config = dict(
    n_layer=10,
    head_dim=64,
    d_mlp=1344,
    norm='rmsnorm',
    norm_place='pre',
    norm_eps=1e-06,
    rope_base=10000.0,
    bias='none',
    init='uniform',
    decay_shape='linear',
    final_lr_fraction=0.0,
    seq_len=512,
)
MLP neurons of a small language model. Each row is named by its layer, matrix (down: output weights) and neuron, and shows model dimensions 202-329. Each number is 200 + 20 x the weight over its row's rms, rounded and kept within 0 to 999. A neuron's up and down rows have the sign that makes its largest values positive.
A block is one neuron, or neurons of one layer that tend to fire together. After each block is what it responds to, as a language model described it from the Wikipedia text at the highest values.

L6.down53,194,213,207,198,208,204,192,176,191,197,166,224,216,182,173,217,205,210,155,196,192,191,192,182,204,214,201,240,183,206,178,197,203,196,185,213,181,168,225,180,233,194,197,206,208,179,191,214,208,198,187,188,249,234,196,183,197,173,178,227,191,205,182,185,172,214,240,200,199,213,200,199,205,213,182,182,225,231,177,190,220,203,182,205,227,205,211,213,223,210,165,205,200,210,194,212,172,191,186,196,237,202,175,178,182,205,226,202,214,195,185,215,219,233,208,221,213,227,198,204,224,183,195,165,229,215,186,189
L6.down108,201,155,205,223,208,228,210,176,210,226,209,224,240,192,210,212,181,189,189,223,176,185,182,185,204,202,202,219,200,204,179,188,217,221,163,207,189,157,215,184,206,218,139,218,188,202,183,171,214,168,195,209,207,202,203,242,214,187,192,204,192,171,171,173,186,200,212,199,224,213,202,198,227,218,182,199,211,203,183,167,209,175,202,162,238,204,177,218,192,223,188,176,196,186,216,225,211,205,164,195,224,198,223,218,189,184,194,219,196,204,238,191,177,218,203,197,176,174,205,208,210,191,216,197,216,221,192,230
L6.down770,194,222,209,190,159,270,218,184,231,224,233,182,236,202,210,243,199,186,231,232,212,189,228,213,190,228,224,234,223,200,182,162,204,191,187,205,188,174,218,196,229,200,211,180,192,216,194,186,204,196,181,220,206,115,147,200,210,190,188,242,164,203,190,206,203,223,189,233,210,224,215,199,171,209,210,192,213,184,204,188,210,205,210,205,219,186,204,190,189,221,171,205,217,189,194,189,179,165,191,234,186,229,185,154,200,208,170,173,204,181,206,202,202,170,198,227,199,204,214,225,192,215,224,198,214,237,197,207
L6.down882,189,223,199,214,211,250,186,188,201,203,186,176,205,216,184,179,186,192,192,197,197,194,197,191,175,202,224,216,185,178,179,206,219,201,222,185,209,169,222,211,194,196,198,216,193,193,208,211,177,189,203,176,184,170,167,212,190,208,196,224,197,204,178,192,175,178,186,202,211,172,205,182,198,200,210,171,198,233,219,177,163,187,184,220,197,204,173,199,205,220,222,205,215,209,165,201,194,222,222,217,220,198,162,200,215,193,149,184,200,218,190,171,196,210,181,214,184,218,203,199,183,182,194,193,206,207,188,221
Quantity number starts. Numerals that begin a quantity or measurement, usually after a, the, $ or a parenthesis, as in a 55 kDa, up to 30 m, $35 million.

L7.down78,227,203,224,218,193,162,186,238,165,182,191,184,229,228,193,175,227,229,177,265,180,170,195,189,200,192,180,213,188,186,254,197,212,233,199,187,244,195,215,197,213,219,197,232,199,215,194,217,197,165,220,205,170,196,190,207,208,209,193,217,200,183,178,185,201,217,196,195,187,204,170,243,186,189,202,206,178,193,184,185,163,207,193,217,172,182,207,193,211,214,195,229,204,188,231,216,194,213,214,186,192,196,183,203,236,225,201,209,237,180,190,215,165,132,199,205,195,214,223,173,172,192,144,181,204,185,192,175
L7.down94,203,209,180,206,180,219,208,227,186,252,197,190,206,211,207,227,204,142,155,216,188,204,192,191,213,188,230,186,182,194,218,207,188,192,163,224,147,191,188,210,204,201,217,193,190,190,174,215,198,223,169,217,219,188,210,220,186,247,207,227,190,184,233,158,218,193,166,209,182,170,193,237,184,209,209,205,192,201,220,200,204,209,213,208,190,191,211,230,201,211,215,213,184,201,231,198,189,147,180,205,232,215,156,215,157,192,166,193,160,188,209,176,183,203,189,206,197,224,235,208,212,163,219,192,219,221,176,228
L7.down145,190,197,203,193,215,175,198,197,195,211,216,175,192,199,182,188,211,179,210,231,162,210,219,184,182,193,201,217,201,204,184,181,196,211,209,206,214,214,210,214,227,207,186,221,180,208,195,188,220,223,195,226,186,191,240,210,197,188,197,226,207,196,198,248,192,212,148,191,179,161,216,137,219,189,191,205,190,221,203,201,175,207,233,186,192,181,205,198,223,184,192,204,191,208,201,188,214,229,208,195,211,195,193,191,198,169,181,199,192,197,198,201,165,209,199,191,198,188,207,216,169,231,248,253,205,240,185,204
L7.down237,211,233,214,204,195,221,207,178,194,198,189,208,213,188,219,189,199,211,215,214,188,186,193,207,211,193,211,179,205,184,180,181,173,180,158,197,211,199,170,218,206,168,191,196,191,191,210,197,189,150,166,210,191,174,178,192,168,230,188,176,197,217,191,234,223,188,191,210,176,177,177,227,221,181,203,223,184,203,223,180,176,200,176,197,155,208,213,189,198,222,248,216,173,194,201,186,247,162,250,206,220,212,169,249,200,157,192,203,190,193,182,219,213,197,188,188,214,204,208,205,179,160,156,158,199,215,184,194
L7.down265,167,189,221,203,193,210,224,225,203,213,222,209,182,228,206,204,207,216,198,208,184,196,229,178,186,195,223,204,195,218,188,206,210,215,200,197,195,223,185,196,229,174,192,202,205,205,190,205,187,244,207,186,192,212,182,219,176,186,203,178,206,191,218,217,217,202,185,200,205,222,201,209,200,219,219,200,210,202,199,234,215,194,182,219,206,221,152,202,213,219,185,159,180,226,180,171,199,191,201,195,193,217,188,220,206,196,202,195,173,199,198,194,170,200,214,198,198,199,184,185,170,160,228,221,213,231,169,234
L7.down271,186,163,185,210,201,224,219,155,218,206,224,199,185,190,203,209,180,168,192,181,194,231,196,180,212,196,210,195,190,196,229,247,208,208,195,215,188,195,234,191,222,187,226,197,212,214,196,184,217,195,207,236,204,200,198,203,215,194,199,189,216,203,201,173,228,200,222,218,233,230,173,222,196,196,208,205,224,219,200,189,219,172,188,203,201,254,179,233,189,255,184,216,210,225,187,206,198,202,237,203,182,186,167,220,219,214,184,191,199,178,221,194,212,214,243,227,161,174,185,191,177,170,181,203,171,199,192,177
L7.down841,199,226,191,200,197,183,183,185,205,218,181,210,242,205,206,203,203,186,201,196,227,165,208,192,190,187,189,199,213,207,207,213,221,203,197,212,176,207,205,225,189,199,205,206,190,277,195,215,147,226,236,190,219,211,207,209,177,202,171,207,208,193,231,198,203,216,197,200,201,171,211,191,220,226,198,192,230,185,202,201,170,241,193,211,204,194,188,182,182,175,177,191,204,191,215,226,187,206,235,172,183,209,191,200,196,210,184,225,227,183,219,222,188,210,177,194,210,221,216,216,198,234,136,197,194,168,205,230
L7.down1113,160,207,219,170,226,190,179,184,164,165,170,194,155,192,209,235,215,209,205,190,160,194,165,195,207,187,208,145,219,169,222,208,193,197,213,186,158,206,202,214,205,175,210,191,208,223,183,231,189,197,234,185,222,230,183,185,237,179,214,217,213,199,210,203,223,193,197,191,184,155,164,220,201,206,177,178,225,181,193,181,225,182,182,197,203,225,172,191,210,172,221,204,215,195,198,203,227,209,179,171,203,166,189,234,197,208,184,252,184,218,180,176,189,198,220,209,182,215,231,212,204,217,167,213,187,198,186,205
Start of title/compound pieces. First letter right after an opening quote in song titles or quotes (T in "True", "Trouble"), plus hyphens inside compound names (Wu-Tang, Saxe-Weimar, Lt-Gen).

L2.down106,221,223,207,215,201,153,173,205,207,212,204,231,215,171,194,198,207,276,183,214,205,184,211,180,207,190,218,225,210,211,207,217,218,202,215,211,190,182,153,194,200,185,188,216,211,192,215,245,191,193,179,178,207,233,170,226,179,196,182,182,189,175,188,171,181,230,198,223,224,227,194,225,181,222,180,208,220,155,195,214,240,214,183,161,212,189,202,159,206,195,226,194,210,194,211,214,197,197,194,197,202,178,184,205,220,198,160,197,209,181,211,202,209,226,207,175,172,166,183,148,177,196,244,194,204,201,172,194
L2.down1279,175,212,202,224,173,220,187,193,176,221,213,224,233,242,196,203,188,186,224,192,183,178,192,216,208,199,206,188,198,218,202,198,222,239,201,206,180,206,215,221,197,232,190,232,209,195,176,221,187,206,184,178,182,201,191,210,177,158,190,177,211,201,184,196,180,186,196,180,197,190,207,220,226,197,203,204,200,196,201,218,209,212,225,193,215,190,230,179,225,193,196,195,228,190,226,179,210,198,197,199,209,203,207,181,166,221,209,204,170,189,203,181,194,201,199,233,189,176,194,204,189,163,222,185,233,214,219,219
Dollar sign before amounts. Fires mostly on the dollar sign opening a money amount in prose or tables, like $30 million, $2.3 million, $28 million; weaker on scattered word fragments (ve, top).

L7.down312,200,185,206,210,191,198,200,203,183,233,193,239,223,233,197,220,176,188,200,219,198,175,203,200,193,206,214,216,230,177,193,170,250,212,177,179,210,194,181,131,223,203,170,230,199,210,205,204,183,194,193,201,180,190,216,224,183,179,185,201,236,202,200,212,219,230,162,199,200,170,157,213,183,208,195,188,208,216,183,207,201,249,188,210,193,242,151,172,190,189,212,203,211,167,207,207,192,183,178,191,208,199,220,183,216,143,173,179,174,195,226,179,204,193,213,224,184,183,195,175,211,186,210,217,182,181,213,200
L7.down394,154,171,227,203,170,179,241,204,214,210,218,239,225,176,164,206,201,204,176,187,230,152,226,201,180,217,204,202,202,223,197,215,205,234,217,231,231,199,213,218,200,208,187,194,175,178,165,201,211,192,170,206,203,169,214,187,224,195,169,162,206,213,170,168,189,202,196,204,183,188,199,202,216,212,164,191,173,197,186,197,241,157,188,199,190,218,207,218,179,181,215,214,169,206,205,211,213,196,223,191,190,163,188,272,221,193,208,186,193,235,190,208,207,197,172,179,176,218,206,209,208,189,145,204,179,201,212,213
L7.down458,230,206,217,198,219,201,188,207,196,211,213,163,187,192,170,203,175,183,210,212,228,214,203,194,183,173,189,223,224,208,175,178,196,188,197,223,186,202,182,175,214,152,213,210,135,191,228,212,235,182,219,187,216,213,202,204,227,189,195,246,170,186,196,184,194,184,250,194,167,174,201,242,182,225,174,183,218,154,231,203,193,229,191,211,247,205,174,188,211,179,204,188,214,182,205,184,187,197,150,193,201,199,208,189,202,219,200,199,207,189,186,189,178,202,225,213,193,214,226,221,200,199,207,241,170,179,202,188
L7.down678,212,177,196,200,198,214,151,198,209,177,198,185,197,214,165,205,226,202,201,219,204,199,170,187,230,184,213,196,184,187,232,202,183,194,213,200,210,190,191,190,184,233,194,192,198,196,206,214,186,194,222,244,174,198,225,174,200,208,174,248,201,211,232,210,195,187,208,187,206,158,138,250,183,186,205,222,192,211,228,193,194,206,202,166,194,161,199,193,211,211,200,190,209,233,185,146,215,199,207,219,178,210,168,231,210,167,220,192,213,189,198,240,142,163,214,189,219,197,241,168,200,169,199,182,174,174,219,214
L7.down916,214,214,219,172,184,202,214,226,244,205,213,238,228,188,204,229,254,201,197,188,202,223,198,195,182,195,192,219,196,179,202,186,177,198,174,213,206,209,167,209,178,182,232,208,217,220,173,211,193,220,217,186,224,203,181,216,204,183,191,172,213,175,241,174,203,150,158,195,218,237,177,186,236,173,210,188,211,219,208,196,217,186,178,191,220,184,200,219,213,234,187,155,214,190,189,196,197,186,196,195,199,191,201,195,201,157,188,160,205,192,244,202,219,179,216,203,161,198,212,188,205,198,173,214,213,236,221,193
L7.down920,194,190,217,206,206,186,206,189,218,223,214,211,180,207,185,183,224,225,189,197,190,211,215,242,243,208,165,227,189,223,233,206,197,180,201,217,218,192,201,198,192,175,208,209,195,204,211,240,193,183,239,225,219,178,186,209,208,197,246,174,205,215,214,168,209,217,231,196,206,201,187,223,160,220,215,227,206,197,159,218,216,242,197,195,234,230,187,189,170,198,216,193,197,243,229,204,214,197,233,190,199,181,213,198,178,220,168,183,196,226,207,180,191,212,198,226,174,200,204,203,205,224,176,192,204,209,237,237
L7.down1170,198,215,201,192,183,201,202,179,213,206,195,206,190,184,200,188,211,240,184,183,198,171,207,192,185,216,222,219,226,224,235,210,175,222,190,191,184,182,193,226,199,187,210,233,172,198,203,209,206,220,240,208,236,196,154,210,202,210,194,193,205,156,201,187,187,174,206,194,156,181,188,210,221,204,198,188,203,212,197,187,200,205,210,195,198,251,220,195,225,177,221,208,211,217,191,213,191,192,190,203,201,213,201,204,191,204,210,223,185,169,204,205,202,184,188,174,207,213,207,213,159,198,181,212,179,166,202,201
L7.down1255,216,223,223,188,232,180,206,228,182,233,187,169,215,202,187,192,227,206,193,219,219,192,208,213,214,207,206,196,202,182,179,190,240,208,185,210,245,190,226,227,204,196,196,181,184,161,193,185,177,154,210,196,195,191,174,213,207,203,209,214,205,214,176,138,186,209,216,206,208,218,198,246,214,215,193,205,210,208,197,200,214,222,195,183,206,221,179,162,176,186,195,189,217,210,193,200,201,202,215,173,190,202,190,200,160,184,183,204,205,168,190,201,172,232,181,182,177,204,160,197,174,211,204,161,181,208,223,200
Amounts before quantities. Tokens just before a numeric amount, mostly the dollar sign or leading digits in money figures (grossing $13.6 million, embezzling $2.3 million), plus weaker cases of to/of/for leading into a quantity or verb.

L7.down62,194,168,198,198,194,196,228,182,210,180,216,214,205,220,179,186,198,222,247,219,211,181,201,195,188,215,221,181,189,201,154,229,197,177,197,177,176,195,200,203,149,242,173,238,200,177,178,177,221,214,213,217,212,183,218,214,207,202,229,215,220,219,200,236,187,185,212,208,194,188,190,202,174,192,244,214,213,203,166,242,214,184,179,205,175,213,192,165,226,196,214,166,182,164,209,200,178,187,172,178,207,216,211,183,205,216,205,205,216,198,203,166,219,218,219,208,213,179,190,177,189,214,214,176,215,188,181,198
L7.down133,176,206,208,176,199,207,208,198,216,174,170,191,233,216,200,187,180,205,186,240,221,203,253,243,183,203,224,194,218,176,196,176,178,195,218,227,240,170,180,214,181,228,222,214,174,213,201,191,169,184,230,174,163,199,167,209,191,217,174,207,210,229,187,152,202,196,214,222,209,177,184,166,203,177,174,193,195,207,177,192,215,209,217,161,200,196,240,188,185,181,203,190,186,198,206,163,197,196,224,233,236,221,196,197,211,205,200,235,183,198,200,195,216,223,202,206,186,196,165,205,166,190,222,205,190,195,182,228
L7.down159,216,233,174,206,222,201,207,162,216,197,200,192,161,229,184,197,199,193,172,204,187,210,182,207,214,167,173,178,195,228,197,168,171,202,176,187,197,158,187,203,221,224,213,210,233,189,185,194,221,207,222,187,219,185,190,192,178,212,190,191,227,198,183,209,206,175,232,184,207,245,186,222,197,170,218,166,214,187,178,246,190,196,159,208,216,189,207,198,225,204,215,204,203,187,196,211,177,190,197,189,215,210,222,190,222,207,194,203,226,164,204,202,222,207,229,160,196,182,191,243,188,186,198,207,206,193,183,190
L7.down235,219,213,202,190,218,172,207,169,214,207,203,185,199,233,197,192,233,199,227,193,212,223,192,201,197,228,206,196,223,166,207,250,183,228,181,205,213,218,194,191,200,197,216,182,191,258,240,190,188,228,207,205,225,206,188,193,205,200,208,206,190,191,207,234,217,177,203,226,198,227,187,169,209,224,198,170,179,206,177,138,194,211,203,220,197,196,196,184,200,203,208,227,213,188,195,165,241,217,197,186,193,186,199,189,216,228,267,177,186,176,176,173,205,214,233,170,191,220,177,171,222,228,200,199,237,207,157,200
L7.down308,206,206,202,181,170,221,206,196,181,207,181,210,191,172,186,189,220,251,221,187,225,212,234,211,204,195,203,237,219,208,215,250,221,189,245,205,222,193,223,196,177,222,188,211,196,167,195,200,170,190,192,204,182,206,178,184,161,163,215,183,189,202,199,201,184,204,195,188,179,164,228,202,192,180,193,183,184,199,206,205,185,182,210,191,210,180,175,180,186,173,194,200,176,188,204,177,203,197,198,191,154,205,233,183,189,187,206,194,195,191,228,272,187,216,225,198,183,229,213,193,194,173,185,187,213,203,182,227
L7.down366,214,208,197,207,187,187,189,197,200,216,207,202,199,175,241,214,200,199,183,211,190,171,198,177,181,244,207,190,225,172,206,188,209,200,199,214,196,233,246,173,166,203,198,218,212,215,199,201,223,235,228,211,189,182,197,197,216,201,214,188,232,203,215,205,213,203,196,164,203,210,165,200,212,207,179,196,196,186,199,213,187,185,198,180,179,226,213,239,178,172,231,185,239,184,207,246,172,189,217,187,233,192,205,166,196,207,200,173,198,193,195,161,192,249,177,184,193,201,187,173,210,197,197,180,189,231,204,201
L7.down1135,211,206,184,214,201,200,202,203,216,191,205,175,219,204,256,171,203,214,198,216,204,226,175,198,175,192,182,159,224,200,197,204,130,178,185,197,226,223,228,210,206,196,192,196,184,209,186,227,202,221,188,222,197,209,206,187,165,222,181,219,194,178,213,177,206,195,197,219,208,210,216,179,240,204,217,208,183,200,201,228,206,209,190,210,211,206,213,236,214,218,224,218,234,203,187,167,210,201,177,197,233,241,201,237,197,149,198,180,204,202,191,196,213,171,180,237,184,183,209,224,172,207,249,185,188,213,222,175
L7.down1152,181,203,169,161,225,230,181,204,208,205,230,248,173,189,228,237,210,198,235,205,202,204,175,204,197,205,217,223,189,202,183,214,201,221,185,204,202,175,208,209,208,196,214,184,200,171,189,207,242,227,191,213,212,187,189,204,185,183,203,223,205,192,231,224,236,193,212,191,220,210,189,191,193,219,215,187,197,198,209,172,242,229,173,198,226,198,198,180,236,207,214,189,201,167,182,200,219,177,182,203,213,200,227,213,188,207,201,191,182,224,205,177,231,185,223,179,189,181,211,220,213,172,198,187,205,172,217,162
Birth year in biographies. Year digits completing a birth date in a biography's opening line, e.g. born 12 February 1990; weaker on word fragments, table numbers, and War after World.

L6.down148,188,216,199,186,194,181,172,182,217,188,209,197,220,170,231,189,188,213,176,300,192,199,203,188,207,182,189,226,203,204,198,222,199,188,199,231,227,210,211,211,164,197,205,188,207,186,190,211,211,223,207,221,177,203,208,175,207,237,218,197,191,227,194,242,203,234,191,228,204,211,221,198,228,207,222,220,178,178,185,183,203,208,178,223,243,214,217,187,203,210,194,190,211,202,189,208,188,184,187,192,173,211,200,249,187,205,237,214,219,143,199,180,211,234,200,178,211,217,210,196,194,144,154,170,182,240,177,208
L6.down190,248,194,197,188,262,154,186,226,203,190,171,182,190,152,165,201,213,204,199,255,234,200,198,194,201,225,167,211,191,187,199,226,203,149,203,204,199,207,208,186,200,217,211,197,201,198,194,212,213,168,198,189,219,201,188,210,193,218,216,210,172,189,167,238,203,185,204,218,193,182,214,190,192,216,214,203,197,208,230,195,217,194,160,200,204,194,195,245,218,177,194,251,211,203,207,197,185,194,224,191,189,218,202,202,222,177,223,223,207,172,195,208,187,179,196,199,186,172,185,232,227,181,155,179,185,229,211,179
L6.down376,205,209,207,192,187,191,200,188,185,161,191,166,202,210,210,196,214,206,189,219,233,211,204,213,204,234,212,226,199,213,217,216,224,190,177,198,174,162,215,194,190,220,228,209,206,212,241,180,227,196,234,192,151,147,192,191,185,198,206,229,194,195,187,253,213,241,204,193,174,179,209,204,189,211,248,207,201,227,196,216,225,192,202,186,180,199,209,168,191,212,188,185,191,200,207,190,213,194,255,183,192,209,160,211,222,240,196,238,224,172,198,189,181,197,180,184,216,194,194,204,190,173,159,207,182,187,182,185
L6.down1242,198,210,183,185,244,185,207,217,198,205,183,191,182,195,192,180,197,203,203,243,192,203,206,184,184,173,234,190,175,198,174,227,217,197,163,201,217,179,181,189,193,202,213,213,237,208,187,219,207,182,227,193,207,237,207,164,216,196,187,199,200,232,208,215,211,197,229,210,197,214,192,187,174,170,211,196,202,191,211,155,209,185,176,216,213,191,206,209,164,198,209,205,197,197,214,180,161,191,205,199,195,222,204,222,205,179,158,228,212,206,171,171,204,236,192,190,227,216,208,183,209,167,92,189,151,247,202,194
First-name final pieces. Word-final pieces that complete a person's first name before the surname, often in sports rosters and lists, e.g. Javi-er, Dmit-ry, Ricard-o.

L2.down1215,181,164,209,214,219,181,216,247,191,196,196,180,199,223,214,228,173,168,169,196,162,213,194,187,224,183,203,192,182,177,187,228,183,196,188,204,176,182,238,180,206,212,173,189,205,202,216,203,159,206,186,211,193,203,213,196,202,236,218,188,180,229,159,213,189,197,201,216,210,209,217,156,193,197,183,209,205,199,204,220,164,180,176,207,163,214,184,225,182,208,196,252,203,211,194,237,194,172,226,195,180,224,178,233,217,205,190,210,222,216,193,174,175,207,192,201,207,199,166,215,196,170,99,213,154,205,214,206
L2.down1229,187,200,198,188,237,190,194,218,242,220,202,170,163,199,205,199,206,206,196,173,195,202,205,162,186,175,189,183,239,199,191,215,195,194,184,185,187,220,210,213,202,197,198,186,196,190,215,185,223,206,157,203,211,215,183,190,168,183,204,207,186,198,212,235,202,197,218,199,163,207,187,216,209,258,195,194,173,187,200,196,207,170,182,179,218,179,216,211,211,185,180,210,251,209,195,201,194,199,183,186,216,212,200,198,201,212,242,198,216,198,181,198,205,191,182,211,216,218,239,201,183,181,203,211,223,183,218,179
Year completing dates. Year numbers or their final digit piece ending a date phrase, after in, born, or a month-day comma, e.g. November 19, 1912; in 1907; 18|97.